config = dict(
    n_layer=9,
    d_model=256,
    n_head=4,
    n_kv_head=2,
    head_dim=64,
    d_mlp=832,
    vocab_size=8192,
    activation='swiglu',
    norm='rmsnorm',
    norm_place='pre',
    norm_eps=1e-06,
    positions='rope',
    rope_base=500000.0,
    rope_fraction=1.0,
    qk_norm=False,
    attn_scale=0.125,
    bias='none',
    tie_embeddings=False,
    parallel_block=False,
    init='normal',
    init_std_qkv=0.043,
    init_std_o=0.0,
    init_std_up=0.043,
    init_std_down=0.0,
    optimizer='muon_variant',
    lr=0.00672,
    lr_mult_o=2.0,
    beta1=0.9,
    lr_head=0.00612,
    grad_clip=1.0,
    warmup_steps=200,
    schedule='wsd',
    decay_fraction=1.0,
    decay_shape='linear',
    final_lr_fraction=0.02,
    batch_tokens=65536,
    seq_len=128,
    doc_mask=True,
    train_tokens=490000000,
    steps=7477,
    dataset='wikipedia_en',
)
MLP neurons of a small language model. Each row is named by its layer, matrix (gate and up: input weights; down: output weights) and neuron, and shows model dimensions 160-223. Each number is 128 + 32 x the weight over its row's rms, rounded and kept within 0 to 255. A neuron's up and down rows have the sign that makes its largest values positive.
After each neuron's rows, "fires on" lists the tokens most often at its 100 highest values on Wikipedia text that the model never trained on.

L4.gate453 [164 149 151 129 142 134  87 106 151  93 171 134 168 140 169 151 181 179  93 154 113 107 111 149 137 149 127 129 210  88 107  94 136 111 125 163 109 214 151 110  84 160 164 157 132 103  68 159  99 134 142 138 101 158 130  86 102  87 193 105 163 148 118 129]
L4.up453 [139 201 127 155 135 140 133 153 193 149 167  82  91 100 110 141 114 160 154 178 122 111 110 114 109 128 133 107 134 136  96 155 199 118 198 114 125 120  88  96 157 163 170 142 119 173 105 147 153  95 181 146 119 130  89 131 171 190 133 132  79 121 135 130]
L4.down453 [139 132 202 129 101 124 129 135 108 122  99 130 140 149 126 137 116  89  72 142 137 135 147  94 123 189  94 169 111 114 156 127 121 127 107 118  93 114 134  71 136 185 170  86 172 107 132 124 150  75 132 154 111 139 108 158 180 122 101 140 123  89 105 145]
fires on: " |", ")", " is", "C", " name"

L3.gate330 [129 109 124  74 159 141 139 109 109  98  99 163 111  69 122 160 104 153 191 108 116  58 170  90 139 116  97 118  95 136 151  81  75 101 129 159 123  95 189  51 127 161 125 203  71  80 141 131 152 101 106 114 104 158  94 131 147 128  50 129 124 176 144 160]
L3.up330 [110 145 142 126 177 100 177  98 199 158 128 167 157 134 173 173  68 152 120 116 132 134 117  94 118 162 141 113 105 183 127 134 149 139 131  98  91 125 182 104 160 145 156 141 115 108 139 121 148 140 132  69 136 110 145 181 153 110  28 135 159 107 120 162]
L3.down330 [103 169 131 113 153  76 113  78 127 158 207 122 105  50 107 139 158 120 147 163 161  73 134 108 127  66  88  76  98 128 153 157  86 106 144 115 123  98 133 117 129 192 107 124 109 148 109 103 169 127 110 113 135 137  86 136 148 156  81 124 112 149 149 165]
fires on: " He", " She", " he", " It", "med"

L4.gate436 [147 111  92  81 159  90  81  97  94 162 170 125 100 186 140  81 141 192 128 126 123 166 176 117 204 136 194 151 113 127 107  63 132  84  92 198 178  94 160 155  71 152 102 125 145 143  73 135 151 174  84 159 117 153 119 126  84 101 110 120 146 136  97  66]
L4.up436 [117 110  89 120 104 128 133 198 147 115 167 185 153  72 122 128 126 178  80 111 139 196 145 131 169  75 145 158 139 105 135 157  81  61  90 111 174 130 102 131 117 155 158 134 120 152 150  96 112 185 143 115 147 125  96 142  99  85  93 108 177 106 142 102]
L4.down436 [ 67 102 105  80 105 173 140 141  85 134  93  78 141 137 185 149 101 111 151 128 118 139 148 158 128 135 173 136  87  60 157  85 179 108 140 167 137  59 174 122  84 157 138 145  90  77 145 124 141  90  99 156 150 121 114  93 192 176  95  99  49 173 147 103]
fires on: " W", " wh", "l", " sl", " Ph", "r"

L3.gate522 [115 107 113  86 161 128 162 180 145 158 157 125 140 142 135 107 108 101 151 138 137 125 104 146  80 160 156 111 108 200 167 124  95 164 189 165  86 143 159 129 129 105 133  94 101  84 141 158 135 152  93 148 121 145 135 153 152 112  85 118 145 142 140 129]
L3.up522 [130 144 134 126 161 102 141 139 135 148 145 126  52 140 115 130  68 170 112  95 162  60 174 112 171 184 145 174 107 185 117 111 122  95 143 148 118  65 104 114 174 131 147 116 113  89  99 193  97 241 153 147 131 174  72 115 161 128 136 142 136  38 120 170]
L3.down522 [181 183 108 135 109 126 120 161  80 149 107  85 126 141 100 114 179 158 117 118 107 142 131 115 117 146 144 130  88  78 179 125 112 105 192  83 119 180 125 175 168 149  50 108  90 128 244  82 172 111 143  88 139 154  76 197 138 111  70 105 100 131  84 135]
fires on: "0", " am", "el", "am", "al", "on"

L4.gate234 [ 97 137 117 130  98 117  52 182 167 107 129 145  93 179 150 170  76  47 162 120 148 177 218 127 118 120 204 155  40 114 151 162 197 118 104  81  88 144 109 117 123 128 127 102 103 133 163  69 108 121 113 116 160 104  93  66 157 135 121 132 159 105 138 101]
L4.up234 [131 120 132 152 172 108  96  51 128 130  74 103 164 128 148 131  93 106 163 135 149 115 120 144 141 112 104 167  96 133 174 151  85 117 159 141 193 149 128 121  77 151 198 147 135 121 110 140  94 156 108 179 138 118 114 111 104 123 131 108 130 137 167 104]
L4.down234 [135 159  76 127 136 131  91 143 107 120  86 114 142 161 129 147 155 126 177 117 121  99 171 131 140 117 140  81 129 159  68 121  82 130 109  76 112 137 122 100 146 155 115 169  85 157 141 152 103 231 125 137 110 103 155 144  95 131 133 103 216 110 126 174]
fires on: "1", "6", "7", "4", "8", "0"

L4.gate473 [125 165 128 130 189 138 163 162 130 156 136  88 146  94 121 119 146 198  96 108 145 124 116  85  74 117 117 139 156 116 166 101 106 102 144 156 141  87  67 170  67 112 104 128 119 194 124 168 161 151  96 177 122 195 132 173  54 133  86 121  96 122 147 149]
L4.up473 [114 135 128 132  94 164 102 139 119 123 188 104  65 122 108  86 132 157  93 126 117 135 134 134 114 139 130 164 144 205 135 142 113 138  65 127 194  76  68 162 180 132  68  83 119 171 158 200 171 133  96 142 146 106 118 135 132 112 180 111 152  89 123 128]
L4.down473 [111 181  76 129 168 110  87 104 112  55 123 146 123  98 124 119  99 135 108 135  67 131 131  87  96  82 128 162 110 178 131 117 140 126 110  58 111 168 117 122 130 130 145 177  87 118 133 138 169 137 158 145 101 111 161 118  69 102 109 109 128 108 103 111]
fires on: "\n", "r", " W", " name", " NRHP", " R"

L4.gate695 [176 151 214 161 121 132 118 158 151 181  96 137 119 119 122  45 164 107 154  82 103  86 106 101 107 136 141 111 130 133  78 150 150 151 178 133 111 102 174  69 130 112 150  87 205 143 130 189  57 140  93 107 119 148 112 137 109 163 108 133 103 126 120  58]
L4.up695 [169  96 155 156 150 127 119 194 140 175 110 124 127  93 141  59 165 126 180 115 109 111 161 116 133 159 135  43 116  98  97 159 117 113  90 137 159 116 131  88 101 151  56  45 171 185 135 140 164 135 129  82 135 136 121 165 111 157 113 179 122 158 126 157]
L4.down695 [188 149 151 176 159 118 184 113 179 152 116 129 104 152 126 115 114 113 137 117 111 178 173 111 103 133 172  99 158 135 144 160 119 117 141 100 154  75 159 131 155 145 141 120 111 169 107  93 100 123 122 126 145 131 115 137 152 108  60 135 127 116 125 129]
fires on: "-", " early", " late", " War", "Early"

L4.gate297 [122 159  83 102 112  74 162 130 168 117  76  85 143 123 129 128 123 124 115 149 133  63  88 158 144 138 156 163  60 105 128  73 110 120 116 108 133 131 139  97 113 132 111  88 138 118 161 152 102 180  63 206 125 100 119 101 132 158 112 117 204 126 120 140]
L4.up297 [132  77 126 139 138 166 113  74 122 105  87 149 152 106 136 152 108 122 140  98 167 111 115  70 185 135 107 158 132 122 144  86 108 143 132 112  90 141 137 115  94 103 108 108 112 125  89 124 135 113 117 177 153  84 165 144 101 142 150 153 157  96 171 173]
L4.down297 [151  85 105  83 124 102 158 115 161 119 112 125 148 106 152 121  69 133  46  98 130  75 153 105 168 139  72 142 145 158 146 128  95 100 180 134 117  83 121 147 152 165 144 108 105 110  96 137 100 151  55 104  49 168 155 119 161 187 105 173  94  94 172 112]
fires on: "-", "–", "res", "hib", " Pres"

L3.gate567 [ 41  37 167 132  68 179 139  86 130 111 108 151 173 172 109 120 114 134 114 130 197 135 124  95 152  98 153 118 102  94 158 116  81  77 159 113 128 122 136 119 177 110 145 146 120 133 131  67  89 100 112  99 111 106 130 180 104 109 159 116 115 131 171 167]
L3.up567 [130 198  91 148 158 151 108  30 124 100 106  85 161 127 153 149 163 152  82 144 159 159 123 142 129 103 187 132 124 170 126 165 131 127  90 129 171 105 201  76  89 169  72  93 133  94 115 155 129 153 173  86  80 174  78 149 132 144  59 175 105 110 137 161]
L3.down567 [122 152 126 110 114 135 101 189 134 161  63 146 150 159  71 131 123 136 112  98 107  85 108 143 163 125 117 156  72 216  80  97  88 159 153  82 113 135 138  90 103 144 136 115  97 130 181  70 104  94 170 151  82 128  97 157 197 114 172 171 105  92 191 150]
fires on: "4", "3", "2", "7", "8", "6"

L4.gate318 [109 141 149 134 113 170  54 129 134 118 220 150 132 142 158 131 132 138 128 149 198 130 145 135 125 159 143 147 141  98 160 126 146 163 139 145  80 115 127 118 160  53 129 168  97 144  94  44 112 142 114  90  74 110 143 124  97 142 104 136  60 131 150  95]
L4.up318 [169  88 134 125 165 101  84 166 157 126 155 135 105 148 175  89 139 134 168 122 150 178 121 120 150 156 114 117  98  90  67 121 144 147  89 130 156  68 179 210 100 105 114 138  83 113  81 113 123  69 175 175 148 100 140 124 115 157 123 152 105 100 115 127]
L4.down318 [ 75 104 136  97 141 108  95 144  85 141 113 123 147 144 149 114 116 130 145 162  83 155 134 163 142 146  88 123  61 106 167 148  99 104 100 128 148 131 133  60 133  98 115  86 166  81 182 181 116 164 139  80 189 144 127 131 184 123 147  66 142 156 124 173]
fires on: " and", " or", "com", " &"

L4.gate325 [117 110  69  99 132 157  73 155  95 145 118 117 142  97 107 109 136 150 117 145 114 137  52 128 174 123 121 149 164 140 158 122  81 128 155 156 115 108 100 127 153 134 119  89 137 135 150 149 175  92 125 157 145 135 122 134  98 187 170 112 116 127 155 141]
L4.up325 [105 166  91 130 171 160 169 118 163 120 137 165 152 130 126 114  86 169 119 103 112 146 138 179 169  59 131 180 107 115 114 113  75  90 153 190 119 124  78  81 107 114 116 117 138 111 138  99 147 153 156 176  73 134 129 145 138 168 125  95 134 102 167 165]
L4.down325 [164 155 129 134 137 180 154  94 119 131 142 190 145 112 201 129 123 104 142 167 104 127  69  92 134 119 106 156 194 139 145 155 100 100 129 112 116 167 138 102 130  95 142  90 128  99 118 158 167 118 136 131 175 105  81 124 147 144 177 147 108 178 120 126]
fires on: " as", " am", "m", " Im", "am"

L4.gate652 [ 90  89  98 101 105 127 138 123 120 158 194  93 150 115 159  74 160 150 100 166  91 145 100 118 101 149  93 106 164 153  94 152 134  89  82 172 181 125 140 104 166 109 139 112 123 178 118 154  95 115 106  86 111  82 150 205 135  72 164 172 163 167 173 189]
L4.up652 [118 140 125 105 142  69 112 133 151 153 111 135 178  99 120  82 149 100  97 115 159 132  81 117 138 148 164 143 155 139 143  93 158  75 105 149 132 123 130  86 152 152  95  73 129 125 178 136 166 143 125 134 151 150 101 190 172 159 138 115 133 110 113 118]
L4.down652 [117 148 119 172 103 137 107  96  90 125  85 129 144 153 186 172 165 111 135 126 188  85 165 173 162  54  99 122  58  98 136  99  74 124 138  61  50  99 146 129 127 120 137 196 136 126 136 158 102  99 109 160 132  85  94 127 104 135 112 126 117 133  30 157]
fires on: "7", "w", "8", "ed", " continued", "ched"

L3.gate444 [132 149 108 158 122 104  72 119 167 118 117 132 150 147 158 122 117 129 159  90 137 109  85 169 144 136 115 131  90 140 156 108 214 125 140  67 112 128  96 131 153 111 146  93 149 100  55 121 152  76 162 150  92 181  98  77 166  96 158  66 120 129 162 125]
L3.up444 [129 119 119 137 128 100 138 120 137 169 149  94 108 120 115 122 119 133 139 112 108 118 152  98 174 128 126 143 165 170 159 132  96 163 139  67 109 171  98 111 141 138  99 159 112 177 128 119 118 144 172 100 130 132 154 174 196 194 134 139 132 113  73 111]
L3.down444 [100 127  98 190 112 121 131 132 139 133  90 162 135 151  89  86 125 114 128 110  85 147 125 169 128 143 136 120 174 158 122 153 134 144  82 138 146 113  67 153  93 180 102 208 155 137 185 152  90 145 144 183 151 109 117 122 145 164 108 111 135 186  95 140]
fires on: "'", "ir", "a", "ar"

L3.gate588 [154 169 121 118 116  90 152 139 126 170 105 149 181 141 148 118 100 118 106 116 111 128 121 164 150 150 143 108 114 104 127 100 124 184 153 149  81 113 132 160 191  88 107  47  77  94 200 145 151 117 113 131 139 112 111  71  91 109 109 162 183 138 152  94]
L3.up588 [125 138 120 172  79 155  72 138  55 143  74 161 116  77 165 164  84  85 140  40 111  90 168  96 135 147 140 201 129  92 125  75 117  99 103 112 117  93 181 148  83 150  87 197 134 131 122 185  85 128 140 131  76 123 125 127 192 134 161 109 145  95  85  95]
L3.down588 [175  77 169 133 151 146 165 138 131  88 105 110 173 124 134 143 150 146  68 172  88 128  83 140  78 102 138 150 123 126  81  85 138 101 208 119 164 122  90 107 112 218 136 106 141 115 200 195 140  90 114 103 145 130 135 125 151 118  95 153 148 111 144 108]
fires on: "-", " diss", " in", "f", "t"

L3.gate405 [112 163 128 204 104 162 104  98  91 120 112 126  95 103 121  89 130 143 145 137 212 120 141 103 102 118 139 142 124  86 125 119 113 183  59 129 153 114 132  93  79 173 151 123 151  94  91  97 161  73 112 121 147 123  72 160 113  67  61 135 116 113 120  86]
L3.up405 [160 114 127 128 201  78  92 113 150 142 121 168  89 157 170 119  88 163 196  68 130 126 115 120 160 142 109  79  86 108 121 187  79 161 118 181 135  80 136 155 184  92 166  34 177 166 141 114 134 138  47 142  75 105 113 112 141 165 148 124 120 101 142 101]
L3.down405 [126 123 113 154 173 107 157  90 156 129 173  96 161  81 167 174 112 130 130 126 164 129 160 135 153 149 112 117 119  80 166  98 132  77 108  69 160 152 151 150 115 179 150  78 139 125 133  77  95  89 127 123 107 114 163 153 179  69 130  81  94 168  84 105]
fires on: " h", " or", " that"